From a checkpoint of a small transformer trained on Wikipedia.
Size: width 160, 2 heads of 64, vocabulary 2205, 4.51M parameters.
MLP neurons of a small language model. Each row is named by its layer, matrix (gate and up: input weights; down: output weights) and neuron, and shows model dimensions 0-159. Each number is 500 + 40 x the weight over its row's rms, rounded and kept within 0 to 999. Numbers have three digits each. A neuron's up and down rows have the sign that makes its largest values positive.
After each neuron's rows, "fires on" lists the tokens most often at its 100 highest values on Wikipedia text that the model never trained on; "fires before" lists the tokens most often just after its 100 highest values on Wikipedia text that the model never trained on. A number after a token or word is its count.

L2.gate173:488528476478581482507468464513500505463466497464498441511497514492513445526534549428522457526512474493424516507476533444517457548481537497532420508449535539465499423567504491540452523574461550512530448508562518580527456474461515467520584501582440450535519474462469494486456561524491495443464527532518500458450568509499479550447514477513561536509460568459542504502484508448523453500565529467536548477455460493518471442497564530621523488503483501451552422489437583553544530481456486
L2.up173:529471572487599511568499577533561508510456490521483452502557526490508492553573493522582504531526477456494433421539474498563505562448452516509504495454479541497478504530471518522496471478408506520438485471527558478538475459481555454476514447596497429507482479549472510489432501502523581497472473488500474519483473532491489482475418545521555533469497578532517462434521470491515478475515537506500551511499450487517470551549538477571464549433535526452551486511417504455625510524538516
L2.down173:510497486537428516503525534611498502576541494519456524528507540530544610449514453552509538557595480520513489428511488467511550476449525534545491501541481526540448506518482480513421545433541456481471497400481517469516461448529504469458388475568596464488469547517570495489443532513493570500478524391483469488547473501538493495503454529498474493512556492542481503523472501433570478497455496484499468499517479480534570475526526501464538460476536534461491526566476485421483478501495554
fires on: ".\n\n" 54, " |\n\n" 46
fires before: "==" 31, "===" 23, "In" 7, "=" 4, "The" 4

L3.gate312:439444483517505467607479451501520496512483440414506580480453549458475553456563536540610462531415511504504562429495501500481464492446441442506459451442484563514490491541465559527515533483488467514481526430497482448485469462493526531522472447520484453551521459518464448492561514496467508481481474487470467448484520483457591497500537478464519593573510541483493468472547480488478542560502463462532542505480498448452496541502527470587480526496589503462487491546497572445483444530497451
L3.up312:525530528455445460519546423542558474465487502635458451496552542502471491490463498457500508475581401486451467442523465485507522529482458522539530514565442451491501454556490490545480449477450541525463523471492544494542464534495524497512493496505496457501467460488496435482499493603537489471475598482511497482456489495537375528496496484509566452476482521551473512497466513468540516506515527508523456502524432503565504405488565544418518569489488553450545521478448488575510485529443534
L3.down312:585524553456523478490492514529511535491567553461497378500566464473507486508446515549495538478545399512547513467509565480459485469484527465522550527551524526492563532517458456587424475477541506508476521487442581531528438484442556474485513592476488507515560525514543482504509498486515523451498539556500497455521474508587502532478465515579520539467471420505535486555471534517508485473572555441556528487531522497539544430504569558416538518539481508487503512532533498576501522509470547
fires on: ".\n\n" 63, " |\n\n" 35
fires before: "==" 33, "===" 21, "In" 8, "The" 4

L5.gate139:548444460517513541517442508454539529478503428542550526518443499530460516523511525416496541447510512533507468470465422440519510517514497497483460467478481423522523485519487483529511538500455519422479403530457457522504455520549474475462490522496478401476507511477536472421519464541503492512457495523526503536473537557537498441559546588442465567539538488488436505503618524469519501553494550498568557445419526549441478451456582464517575480434550447514486541533501522508524480463509498
L5.up139:531460575450545523521513475532498525488518466443510546574439513478496500471507590493508482486467506461522527533497416475529544463525519556487482501486514427520519512503441553499470472526373482505486590522431465532583483536419512508451475486487483467471508554506439482493443450522455572541585463467456471507477529470465448516499468509495494523487512588422436508500476490510521504529464531541517528463489583527484510557438493556516549423454506546494541532517487586486463479578503564
L5.down139:511486502492464526505509483547558499456551524442514534518410497494488492490472519481489531473553505494532500573428441463538521500482528587516519589550534478530529510466500512501478458571415499549490503542466484516517471511486567547535471423505492463473490447450422462495512514536429567532564484524503463558528559493460532533480557492482501510519565541484485516542552496509495567441429544555570486550515567512487547509502517514508519445504534536431538498475454593465496442626570519
fires on: " res" 50, " Res" 15, " activ" 10, " post" 8, " red" 5, "ball" 5
fires before: "earch" 16, "id" 12, "ist" 9, "ults" 8, "ign" 4, "olution" 4

L5.gate246:530440509485542522592481508535483474473470491458479491490527554552522529507487506499519505521376444525467521458435511455510478555473553568497428559490521511559547513477504452464498450510516448527442500436457431497491406491502527456452522554527528487539515440529500508500498493460456529532508444551527532512506590502519496508604495579478555529456506494526481426519503504440561466477544517415561533512488443469565552511440541525514568535565540518478530472484522546497482515528581540
L5.up246:573508502541527489498528434566459504536459490540462479473509559511532497501472457497504483554448457517487502441480503457527478526529524535457536562492527493535531518544526504523460402534481470444516580482454466475547482457553503500421558496529497481477522460483500577568474484524493472450490505481489558557465529587507490568524511545439443578566522456562490454541492543378510513387487541489486514540491493528542541495495514474536481527437491462418609470512531532539472538541516479
L5.down246:562491512494545469522475427495461497511497513511531537567470478432486428488519499545526487538438535497418518523515534468496525464514546468528582528516488568509556492548527513592454469482508439523561484431519521464532548508461445503438506498537470510478493495449553605510388524521533522461419495475483534504494553569531497546555495474469490452468463454477499481529526504399442496432481494509503517590510580518462565497500537503494509568492497520488585524491414534490551538517464479
fires on: ".\n\n" 56, ":\n\n" 9, ":\n" 7, " ==\n\n" 7, ").\n\n" 6
fires before: "-" 15, "==" 15, "===" 9, "In" 9, "A" 8, "The" 5

L3.gate58:543483503509519489500533578579523525499579565466445491510453530484539528461505549498623525556462434481549489477529505438512488511452499497471465492509533513529457468446469448504518498442530537557432454486462538490502454468474533448443511448530522499498455506523455475481484501546467482527545475498550488461529501446485484467555444457448591523480486518513478435518555510468438437525568539532505499390507486504508460470487460438500573556558537525378484485513457579552524489499537509
L3.up58:493553568522470493572564557533522492487543513485459526518487564568497542441417495561579498541475384525585503515492527498489523510451545536500450523503511472518467482520560476508537576519520485519458477496542473529501436412459529502447499425539510500520487462540546437479491490527489505569540427494466477452481523554451550509481438471517538497465587506469517507505541515503490441530524536464519522442533491482563521447502513502531547540576570497403505489522427524590508511464521479
L3.down58:444478574496417448588536462527408464474456527487489502495514517495445561459402440484510542460541475575504518493449450494474528587500519480483520628497555470549427507484521472467492508497517497478542522470551458500481477464465534535484437479534493506543487471523531520539441512483458520532456420444465505497520509526533525515496485495483508481426514548498490483450445545430522495443509540424543574484440539522515438475484515466484454561485524534520568529473491462566432530480456541
fires on: ".\n\n" 46, "===\n\n" 17, " |\n\n" 15, " ===\n\n" 9, ":\n\n" 5, ").\n\n" 4
fires before: "==" 18, "|" 11, "===" 10, "The" 6, "-" 5, "M" 5

L5.gate107:459487552463480401512481511493484475476478447517497478529542522516475491455481520425482550502547395489492494491502472471435427498494489564527381504482511552475486502531469527566442435492493462517472493447569447507501443527475552460526542502529541472512499492489511437497451509492474512473544520567545451439427523548498422500524532485526457421473497519552502439435568483495520523510492509442538597516479466503520505433501488408582543489546505510403536518520483514465520458579499505
L5.up107:488548559461489476511529527523468438471504479478469529500527551598498526444430543457497537545472457533468511498510477466494472497509514497527425490491542511494516521545456561534425508477504450518422547487521512546574497454557583458558551492541548467492456483483461456459476582518504492456545478554513495448432599513466384539472547467504411516431428551556503507463504453496448545517488483499535564531476494552514499427501512489518504446512524484420578528522494527511449487507509535
L5.down107:524522564515466511503529493527429519492476490478471533455514543602476527445457504528528520566490428529540502490526506454456423543500518515522463553490545503488499493567482552529447513380495480525433566450538549561582505484569517476528519466503532455460450509472485438449448578506465507443548493472470501444452578507497411490484524509528423510462423528549520496522432485472447566457479489443529521530441485572530532517517519466506502459538523515465576522513461548500475530528479471
fires on: ".\n\n" 90, " |\n\n" 6
fires before: "==" 26, "In" 11, "===" 11, "A" 6, "The" 5

L13.gate207:496474534544516498502506452510571564513452531447488448463485464504534531496539498445454536568514465450501570460490486501576444457399427467455449479502552410485510476482515508540487532468440483485438537482553492548463530525539456477602522492506587510469496515420486493502455492473471542520498461477491547491480527471436463464482461575440566534511539520574576502545546524490490426562485488431509553570450466532508427481491516460550540477490506489508513536485455437508554535478506482
L13.up207:476468488508474472433452463588509478482482480490565470457510519521516469491415525437459498505482563540453481443487475550536467448498445545505488485506487461532588431433481523530527554453479508547520504582470546470585492483443557495503467508469524551446449527468471523504596529516515558442465499539521496511586522458447472498519512546489528520553544543482527490508543481452508394521574512426544495486537422485545544476539550460532565456462495494536497490504463560518492516478495592
L13.down207:485643520543540530569502536501511465598468461500577483551474505502551480550537462473505535469549540426545461584438493542535504427514511526464423475494517510565437513496444458476415574476461499536440472489528503528487486561480421542571448510486430473464513468529498469556537524497530496495471535485463520498517501528510474470573431533548532517483525497489518523466529526465547503523538453480487522475566465554516588469547518459459512506537502496508550526514507538559448533456530528
fires on: " ass" 47, " Ass" 28, "le" 8, "h" 4, "a" 4, "H" 4
fires before: "emb" 20, "oci" 12, "ist" 11, "ociation" 8, "um" 8

L9.gate274:495497490558495448477482498468529556486475506503435494536484527586470530530522417502547561546585386552480535520507522486509462522472552483541415470558573566450516525519478462546449485463447445460551576461462552536550466591462526500467490494483503481554528488485539488478485537505450539531513515495480434509404486518513439485589535455496535467468538469511481476463500472450450448490533477512454518561460450441477458477538515457453523447561555505511450562511542523519493537497527475
L9.up274:492550494446518435530512509526550443446522569441517483551456549557518518515521489482527432491524461567499509442550526471453494499451474498503389553494477525510531424568510529546504497463455527503480565551519545504461438477522503514523445409544485422542468442468479458576477417575483430505498532400497427493475534477553555500520481527477519456502527534499518501519484545454555494518507498477404539526546548494478503481493521564471533567552481552494501547506515508458519491511434552
L9.down274:460516484488474502464451548487525464378525489435537485513495465477512536503478448504531568503537466525543588527455461421449448486437489512508492548502532512552477515491505483576451512418521463505498496517518491463564510503485505465475436487477451541497476472467473419487528499536506454510428526499515428524425566557645543550543528492438476458442500517515491545454490530457469439412561500538476473528451434468514480517537543535452519517511510466457516542500461546479543533505564486
fires on: ".\n\n" 88, "\n\n" 6
fires before: "==" 29, "In" 13, "===" 7, "A" 7, "On" 6

L5.gate12:446494484532509477514505487530467503511456518465522515506434458503497507493487456499513552490510484506514546538504532462492515572510501525369518499551489463531522461512514511558535541484527555479578449412474472556448501541501472520505435498527543494524471501462443568557496445522497468547562509474490473577540488470509465526521510525496547453448483511532548467455519517425418471506444496496452532375368517437499528498486454493511570533432553459522461511479541597586508473489519467
L5.up12:438496482499495495513488550486472430522455493532510565528483499551471508487499489469604540512541477468511458638474490459515510444459512515443543500446513496431542474546502420549494504495522510463513517470518470538475520431483566606466473459508588585560478490515469445539505497494555462533498406421499492578497491464558479516475533507504475486491496543548514530531491533459441469515505545454476497497430427478491566482542515490588523539496537502455451483497518477546518489526531600
L5.down12:492450521522483525531577491482453491509479541541441530511459471447521449473456512531526567449550571492491456523527533520464588460576613521465502542491421478552519430545441435547470516520466513467450546516483441494555465496507529499441484523435487487518439550491482522539470502496521473540490523428516567510424495448530481494499499500527459551473506523475519448466469525511492530540558485480444523537518549435518515523571495412529532551500522466503363534544512521566510494458473538
fires on: " con" 100
fires before: "d" 12, "n" 8, "stit" 8, "struction" 8, "vent" 8, "v" 8

L9.gate12:533565460462467523530567508469507485487507552519477526450505594526530488485488471476461492523449500514478475472492542520458461585479476529461568561426492455476472464500460480451444502492484386462490540500411531486467479506475581448469465467513455440547491524541488498407461507539580574540491442449480526509501514528510519540572525474457479495520528468462578469559449490390472465489518576455465488448510487498512516505452516493485590484482551473530480522541516553512464592519518485
L9.up12:453600537509506509498551492516468505394482546480449486440462545546472499464516487507484416605521544518493467503527471473500481446480572413498485492498513560515507520512489494455480483514495444458509574481411481526482457544557596490563517459506501454560536493494482484441485546519519528448499460524471489535416539533512549575556500532516483478487490520497525520503493425541576472553520579508526497391419480462469422449490486594487510521510502480528460518532525475480522473517480501
L9.down12:505523507513452523486504493546485472515562520513448550424478537492523555495511484473468434556520464568591489494568474480490456439423505416463453545498464647487489479499550456538500535461558457498470506480489538540508515543542510457578532432520474537595505552455455493502572506544453525533454489501501494529496600519510462608495475435439520499500457452464538483454491483484504455545523526472495519488514513478529507466466510516445490572492556455491508566503447531540558470507489482
fires on: ".\n\n" 80, "==\n" 11
fires before: "==" 26, "In" 16, "He" 9, "===" 6, "A" 5

L11.gate125:571439489422413477467528515547519478507503526575509559484492473464566500467512502425501523538533449489527458422492546511467489461419456490457474489537545516503485489467456507492409516510557515517452506473479556441539495424490500449512545465469478487589505518480496557510520482496395549544537532449592486438438514540552532479577492499465513525494501513501526570469462488483524452501508411473519491490538493483512453503520559517441516538535590498480560522421525569484509482455472452
L11.up125:526476516519469488537483526584466385572474499419494522453488541523544519479477518521545440458481461484441513543482520444501512514506461556518497535496425598485506453481479494494445545480520471491525512470480460505431446501501511496438487464532457505559491434510516427496543539463565459503507527445435473471493518420508527573523479488451452494411486537473522503497453464468485436557486568474487525556526548501533470546508429460573453524582512490407530494563483452476501507450434510
L11.down125:501496499504483461484553552526529532423465440507459470538462512505506466420497553451548528483519522525484524479513511507558509446478510502432478514533589548528515426492509439515437517487495551524503504451494570463505503496547495515479471525584374537551559473478467437470509492446486451572514539491493527517518541487586475537494516573474509435431468496525517490466530492445462438439557490501452436490527606489557494487478578526552522538546475427450510509527463573539497534471494542
fires on: ".\n\n" 80, "\n\n" 4
fires before: "==" 24, "In" 14, "He" 6, "S" 5, "D" 5

L3.gate28:548511555583561523591507538485482490436521432502458541488462513526481555566466553513560547543479546453578543439510481464498472491399480469515504625447567507484504449421498477571560510546577499503526538520534467513461437452541480424444457436434507490569472529504437513462486468498484535512484478554452554559506531479462559441510512531472513507542475456478517448495492498507449529505521563496491491480492464474467511555507499546522504493483523482473535530561488515530465538461462532
L3.up28:482430489476475469523446551558492536579501504561500478500510554463549563471486502530412493453475561511477559549494492471483503503460548588527492468557501528524528504455542461408473501452482565570478493522537480554558487517420535497505511463542476504481523432462548554540493515506460488527477521421543528522470474550560524463523434459502530507530492529550536478537417489485528436480521505460538468439569532502503479450471508470486471558601514486523510421443482496542572411551498471
L3.down28:514458567441519458550542448515415537474510473569510527530434494519521517560459384469547430534382556550496505424446561492428536478547507500435445471517501489601512468500495472531542472515535479526447457489540463527521435470470487469503458495479531455524506576511554504522538486483487413482461480567509513502515564475482512470466483503528484492415474524480481495452512456473478456450499530494476526484471533428526542462484444529472514430571533505475474469452445569496505479488493504
fires on: "===\n" 26, " ===\n" 24, " ===\n\n" 17, " ==\n\n" 17, " ==\n" 13
fires before: "-" 22, "The" 12, "|" 10, "In" 9, "A" 9, "===" 7

L5.gate151:531459509453456467511450491520444457529490475552565477486488500528473444416465488561537523508551546502551513447411498495534560532459475536573431498568506452550484513509500469561508490404529523523502477490601452481512465467572551529470480490522453511494548451472451528509497485453515451484534526451514447531553471525543488525528452525478462500507539525538559475496509498499470499501536453493513459517511506539544454554507462559447616480522545574466483472550447577559513467395545491
L5.up151:479446557487498453482486531580437543506420501510454560507429520546574459510454491470463515520595496524515472456520454493475456489558528514493524549528515462450520485503523521554438471511577508515503524497495530580568436432467543459493529456538427455488559463536505467547453475533462478466562480445471515481490539490513568559446549533449480490438518555514542475569448540577448499468504566498526467505436482446555478469502564547447462498554500489541514483539461496555483471465484544
L5.down151:561498513436428541511439474536442435446550531593512449443485561541478546506471413445527497464536534544557530435462530486474495520474526463495458494504521445520514437557493434515509541484426492510499448545564475481503463523526526533498520491472518514465530533463469494424547526502578449478484548422575563500501509538538457515508450530449503475468499503517489470478523502414469517471584550477537533514516454502525532546528539517430514479562501544497470491488526613456561442495536503
fires on: " ===\n" 23, " ==\n\n" 17, " ===\n\n" 15, " ==\n" 13, "==\n\n" 11, "==" 7
fires before: "The" 11, "In" 9, "===" 9, "|" 9, "-" 8, "D" 6

L3.gate259:525450475591484473486495510506473487516433482525442523514442528464449470444512475597441504582544551573473544514495558523503450496499500514458489479545578537573485462474585543520512518514466555482525527542441426499507537499559493545545491496509513500547530443513496535516452449533517494519523510509475597524549473535481491394522443504504556451563497491484489497523428460483570476447526502469487408491481546448543475502547471562566460501437472476482519448522537478550461511495454434
L3.up259:505462419515496468508505476539499547548467488519460498475551480424517471416490514472507451506512524518497576539463509511529447470451505463521488454491528563503469514438509524574486544479451542566498516528499436562451564488590512519512484472515434444528534455496534502453517444525483530492410580480458512577609519500509469442444470542457427477503460500532499485473442464491538482470407471442492420499475475486438503495574589536441508494466485484468532461529530484510455465452521463
L3.down259:434464498611502423471520438473498498495490486504480459504504480536533537528478450509459480476480575578523520489449521446514485484524500508438477607511516444491498435508499628499496559505495473533499532486517542542472523400479519441515527444525487520525499554437521458491489430519512481558536432521489495456538502513465488505482515523581518526493503418544423534453485462539535461441514451412493527453517456434531521524471486552459508523494471506442435501495517459538428436466446458
fires on: "===\n" 28, " ===\n" 25, "==\n" 20, " My" 13, " ==\n" 5, " One" 4
fires before: "-" 19, "The" 13, "A" 12, "In" 9, "He" 5, "===" 4

L3.gate101:425441491461571523484471562483537481556436555488483529546502535495528507500478488476527588456534496527537518532540478526519423495546484481490490495482535529455513416500523482528506525489564572439503594491555493470500513557537527534511449525454476543533416466528453501550560511504453489507498484425522451545491506419523500483489511567492514507524431517526587552450371535463449486499501496492489488466435488473580546505491534528550479507525521432468523487579531562537480463564477450
L3.up101:352444523499593482507492507479467507540474507508517521510473502547551467465534518540476560466543475506536472588546543545500446484525487439540532481487512539464540475499516505536499480514487587509510614446571520505467526567566528495511497535495504507508444521530442501602557485475446500469459498461443449497479517465552502521589528525476544512424419467499577490450431506458485525506506499458461436536430484473505557510502537507533512508525499492481440538508499531572479443509456465
L3.down101:376440499483511513520510497446504478533415509528535538519464524473518501462451454513542549471604565518491490552541523501489529475554563493562468523498480506474515459521509514520461564519547575464445584441504509572496519543513564534479505554471550573515467548470491479539550491498493528523489532454452484546487522459576487540627469548551527480482532498484585468452452506465430536528504481447469494464431486442464523554552478501476497567456486510503432491545474483529504504482456487
fires on: " Con" 50, " con" 50
fires before: "ference" 11, "stit" 10, "n" 9, "d" 8, "st" 7, "vent" 6

L3.gate2:491519483482504525518453524451551440529465501502534520557494511446540511429543438454519514458544518461499512499453498537517459508551469514514559538521567541474563458460488504452516475458544492470510446501492497575487520467551454506529450534442538461512462464522509438541542532556547508456519437447514495553497434466523448412443449512455461488463446563579569528455504513545529475533484522562474525429395527510440528489560480415535572492443497484540446523492448511537517474549473566
L3.up2:516461433524482537477505544457536452550510472539531446490520539427574543457570518504474484462565501580554460477472480538529461485454553444522495461542563490543551446564518586434456492536546454541525411515550556493524557562472505476491473510455559458540453488464425499478515485552498484435491480480465531485484454435500398436472506548470485501526489587496514507509470505498498491538477467477566510466449548483448520450526511454493535567533553539478467475445466526529468492515554541
L3.down2:475417433565484552522458505502542474552530424487538484526501537474546496541504494440441531475468544534555433567481490521447492442455546419518509449488460568507583451516531485440478513554483452554478443482539518516503603534516423531466501479425464480529421527491487437483470468584489491488472492507487478500441489496497414465505505520479512482501517499548542516479507559520502529438575453487558522530453567499435573431544504492459551511480496516526460485500514515505571527542523548
fires on: " ass" 52, " reg" 27, " profess" 14, " mov" 6
fires before: "ion" 11, "ist" 11, "oci" 11, "ional" 8, "um" 8, "or" 7

L3.gate204:546475422517512464554486579516494480595518473515534499580479525529535468502509506479483578471520533513514482525560473422503498560495503527435497591481495524558490514491464524464495494438453538560522481491447453540479473501494472490485536471550506567482555488491475457544478489499539513496526545396531498559533510463442507466586466478540553498500460490560521440556484457492402503602553477542500484448513408421539557495457530498502518543516582494511500537520512541421469469481546487
L3.up204:525491510531474523508463464501417474541511476441598522548477514550540508475544471444515593480571528502492583463530489409445461504525441512472616596537504454506528503535510565498543482471491463537582588517486460517498430473480507512508503563559457493553498490498486520511518472592583539546490532487538499554548529451515488500577506496497519494463537499498564492511509504515454492520523507505535512486437433453461543527496470465492558546525469550476536446478522557463414532489524516
L3.down204:485547486534522484501462412441431544548482529532528460492518536525490519515582506520519591577573585543449530502563524510514530531528460498475580666544547540568526457516524480491458500498449546461499529534462439553446525482516465518517488506577470527517490452460489470475468483449515492593517513483545485461485555437440468515519483463509513432504526534526465475485460563486410519527489528487534490500442513495452500467439517464517464536470482505516453426501521509481451522475523499
fires on: " dep" 28, " add" 25, " det" 23, ";\n" 7
fires before: "ed" 11, "artment" 11, "itional" 8, "erm" 7, "ail" 7, "-" 6

L11.gate302:530487525432492494518479460546520467510478515445512520421448492445519490480477512468512523443559457563447460520496497509505378476433455512445548458514488495519428496474488524515525489483473557511449515454499476475524360481547620510492472405575469446489479514450438507501500484576539476511518512537551496544436576555554466491527565434520540469437474423457476480399477495555498477505497553517481476505495505512478503494466493529531508527542557522544502528502446520538509509518468518
L11.up302:477427491505504443533515553403500494558538503510452450485543505486492443498497456553487531509426458497478475433551549421493547496513483513498458477527510483511587538446422502565545566516550467486525501494508558501470501455444557523481482507527482516512506453509529507457488555495547509504508477493487542460497531517605494570459492452476437503551461540458490572486463527549547455503424474424482567598522466526520416522558502474481489564433541556453513475473467462555537450510466536
L11.down302:552472491468443516461532480461553534479452539480438443485476490523576544526487452565488490499443493437503473458440535490544478496503490461521483521509550483716472533520445553566537490549475447519493538483480556514470545471490469510520491491521502497478455480484538470486462546494521558483500498469519515544528506509523529550539500480431499509495474503476513587428529587458505489451432492474527456559524426522505493459569500487473526469459483572489411519440502539505514467492428493
fires on: ".\n\n" 91, "\n\n" 5
fires before: "==" 31, "In" 8, "===" 7, "A" 7, "The" 5

L2.gate72:550512561598396542493464440454463458478548491474506467527512489422428482504487501573501536544530512501531592559464507541569492511480547512513550451441556547437565496573508534522555549477461565467479465533464453518468539570540468530478524484502515489507475507497550481544553465560503479631490448554491524554528492505485461475458490530498475566471549483460511535490517478472468486476492442525523470467505533564469514516516520408580535503466535531553468503477480500503430461508499516
L2.up72:447471509497572432483471478500505466571488522534498484464478521489514528433556458419462577438458481506487435497560467505479512484478495510509522579463520484535566497422425527459549450496536450514497476558517542497528539524457515482455482493509491458517476519511456519545480434512468532487524440447512475464510453467502495538478516527521478450516510456516459487543529586479561500529573481434542567488387504390497546585467482590495569540540466456482551548548498502477565514541512484
L2.down72:529493460616503419435506425515476455456493426474494524531462548525468546423554488487509574512529520489564450484564489525506461433522520440565571510396539550470492524557495476520559478527480549504517471523495480445525574588484479466406533474536504454527466480500459457549500553491470514551507472521517586552433496516490477467426430529504461497479552499519496545479522549491519514487523472490556520552477527421468482481506495492516512495492512452510441520454473469428498453545490523
fires on: " res" 50, " ev" 29, " Res" 18
fires before: "earch" 17, "id" 17, "olution" 10, "ults" 8, "ents" 7

L5.gate304:466480523434412467562527493552488490536577409541566518440484486496540439447433490538626524491518456493533547546486554501483506466465471479487519541490478505500455487464440438495551478520476506505542540460535418501491422542431548440458493478574490425506506454524583517460494523487478568488486489534472486468449530499531504538489480458546510423521531515516562443479557525519484524398533540542466487432522462518505487520469562455550553495445562531480499458504499495492521488493485485
L5.up304:550532583391449539481488474574500504482472500512457562528519512507572551524514472443505495536460527575454475505483589469480452496479550469481504559553568512541502517499474455485444515515530530484510462511562461544502421464443550443572517531503481516531480395546500482472440556500464495562530470476466530493558461478484518605479519469459520473506495561500534540525492514494410499506474534480552462415534436524496498506540511560470536510434503552470512548524533527568557528488462477
L5.down304:497463505506463493430473541510560467502466550504488534524452558482538528447481523486501464459498537532571520492528420420499492486551529391502441506507514469508534509569560491503427505457449437502522506509481579519483539484485498494522503536517536474412556523480519551527498512506495450563523468384479500473490550512590514505469506550448482514486480466494476496499475521475501540455454598474429521584539498523533537430532463554453462486556459590498448555425528510531534547485535551
fires on: " |\n\n" 49, " ==\n\n" 22, ".\n\n" 13, "\n\n" 12
fires before: "===" 32, "==" 21, "|" 6

L5.gate236:491519463491508504484369491520456517506501451495497454530566576571442538520521549519486527506551461518571502530454521484435509547494564541444546539478583502452554529501507522522526481488421538522454493488431489488416489463462457433493557428568609496549508564569524431535499505545454501449446531537482467512525542476474489462474403461521563525522460523520487492462486464437442513497524454566535531488513456493496499501451491468536516438533492488454498502500474540502436509540490504
L5.up236:449543484477479557500441480519451466507487454507536487510573562553448554492473504523494577517544514481555508541492509521475497515500544547434542510476577507480548505483550555509538455460450509536478523458493548482489534470468455470462605417513571507529482526500506390534511507581433527503462527564490482551507525472495518472481423449518574526533493552478473484454421452459422507470527458584549530518496490471458487487501460463511465400528479502429536485483470538472446517573474527
L5.down236:499497516451486531566503449523482471494471478480495473486539562490499508469460500488456536513450540493525578544451481482507538468513564497432563577483557451467565491487541510498508549534440469562464528510492509529509538530471422469523509457507554513466468548512492542559457538478470482568452493511515504532623579474539541489523452526492512553483439534443476470412467523463441437431480506527535494505514508548456516450523539461468397527551480492511580408489531576439510541513456542
fires on: "\n" 56, ")\n" 38, ";\n" 6
fires before: "-" 88

L9.gate47:529594502543584546525470521526519475543499521564558504506441540536510527516502476503492544517473521540503554459484455467483514447542580550493541479499520572486501519489516459498534510467453473525551532510491497552482530499518452510487530505527475485449468478521488476470432517434598495485619456490558516501472500532488482499548430529446519477473449441490514481430475514526460508365491585439439462448502449436494469433529443480473519495434554478569500541575474508510494479462507574
L9.up47:492532493580443525530517419515511527507524469574502419550446450569536452542492421503385469498501504501492418513452521517508473574492468552538504484476520513465487512550465499483513506503416506532457502568473491550537495539483430509508524492492552520558410493488505543511501445554515530495583530481500462532424585551513516506539466482518573432511475467456479520516509492521502400455462540541450500474506489459471488495483382530498493536518483527446455461477514458444517494561456506
L9.down47:485467529498516473489512411469466407496488547427490460471503552527510503568456501457506540570507528434448541440538448484497497517465497575502493534466503546474475544569492502624513536443558530487505477483542521516503505508513500496520499533541499452537572469466539440463488501495556496500538489436462414510468481530458492460507487547509458416505489503455504494506440503560504419432481510543482563486483550466457541399512492538514457491472517499551457491525512501498653484448531536
fires on: "|---|\n" 25, "|\n" 14, " |\n" 13, "\n" 8, "let" 6
fires before: "|" 58, "|---|---|---|---" 6

L5.gate169:470495477559460498586480535540427480549515444444509467494497547507541505521503548416467461518459474500518472489492546454479510441485577482486540515492545466504490548542503470542506519457537575482474490513509555476458539443556497546528538515535478518508558445542438510426513442468468504455453438535550501437444503448540461475417457423531479491480455557543537526504451460449451506483589498501534495482482439499475477627546497492506466521503499536407573443486455463525441517473489498
L5.up169:446509467420497471512459533503506488496434543558556427510523528490434570508492516519496539514430580473480514471490479509488521567411521537459455564459525438537584506533552503437425483465497454504481510480526391459446507538519511485523486556485481587536525545419506421511515478506541531509485508482496525542512487517552464516522570536528549473482554498455580473524482473538565555465535504539537497436537497524555560522457474471501422540540499526484446462440461478566482492521485529
L5.down169:519466480448494516499501473438549477493467602493524457490554535488435546484425443513510519472514590509519485536454440502530502466452523539428475539459534497510451469475528502540480460522454464513514554516543412531514539476444503425511381560462502528440466556492481523551512557486600501546500531511515483538533561516535558478536565506484496561517586471489462496547554481469529538544472505464520526517543600543491552478507494447506503514463518509482488514508508599458513538560448538
fires on: ")\n" 45, " by" 26, " Ad" 13, " Jan" 9, " Don" 7
fires before: "-" 44, " the" 10, "m" 6

L2.gate217:537526478489506491502447528471562501531391524508513546555485453470567515507547551476568529490549503519503507551489489518569390443497531513431444497524517461497478513501502540476386554423473562484496475521511432546549446478533541542528589601433567485472535526506479553458522504463451539518503520473517541458485484516522507496515526566463471596527520504521531544542524528463485491566511527527580531507470603511524509471488515514534534549433539527519507514466506520498477439520520459
L2.up217:503497467530532482499475577495589478499448524499536490575455441436503474564547479425527592460513522512455532559474494452537406420512564511502457496492515500509466500479558589466443506422497589535523505494532422529508460480523535494535580544428550458475552486443502556504514508450458564500496496469524538476425433519499508517487520522518536560515508546500523539561511549467542516530538531537577548443512550549532566462476527455494521540515524527530490487495502549503493446517532516
L2.down217:461496477528556495493500514461561447566505526534520462526476525473492474584509469403483540470503533507512463556487505503499376490505566512483486499473522532516442462479584603443454517491404459556502510514538474513523443518530489534504527497440519551483477472408490492540434550445512600525461461499519504474494506509486554500435511540477523553523483505488536549542481523462547526540558464563507545470564562504492501493536468483439517579499486588503456517448486519553479448508584479
fires on: " ass" 53, " music" 21, " activ" 17, " epis" 7
fires before: "ist" 19, "oci" 11, "um" 8, "ian" 6, "ode" 6, "ists" 5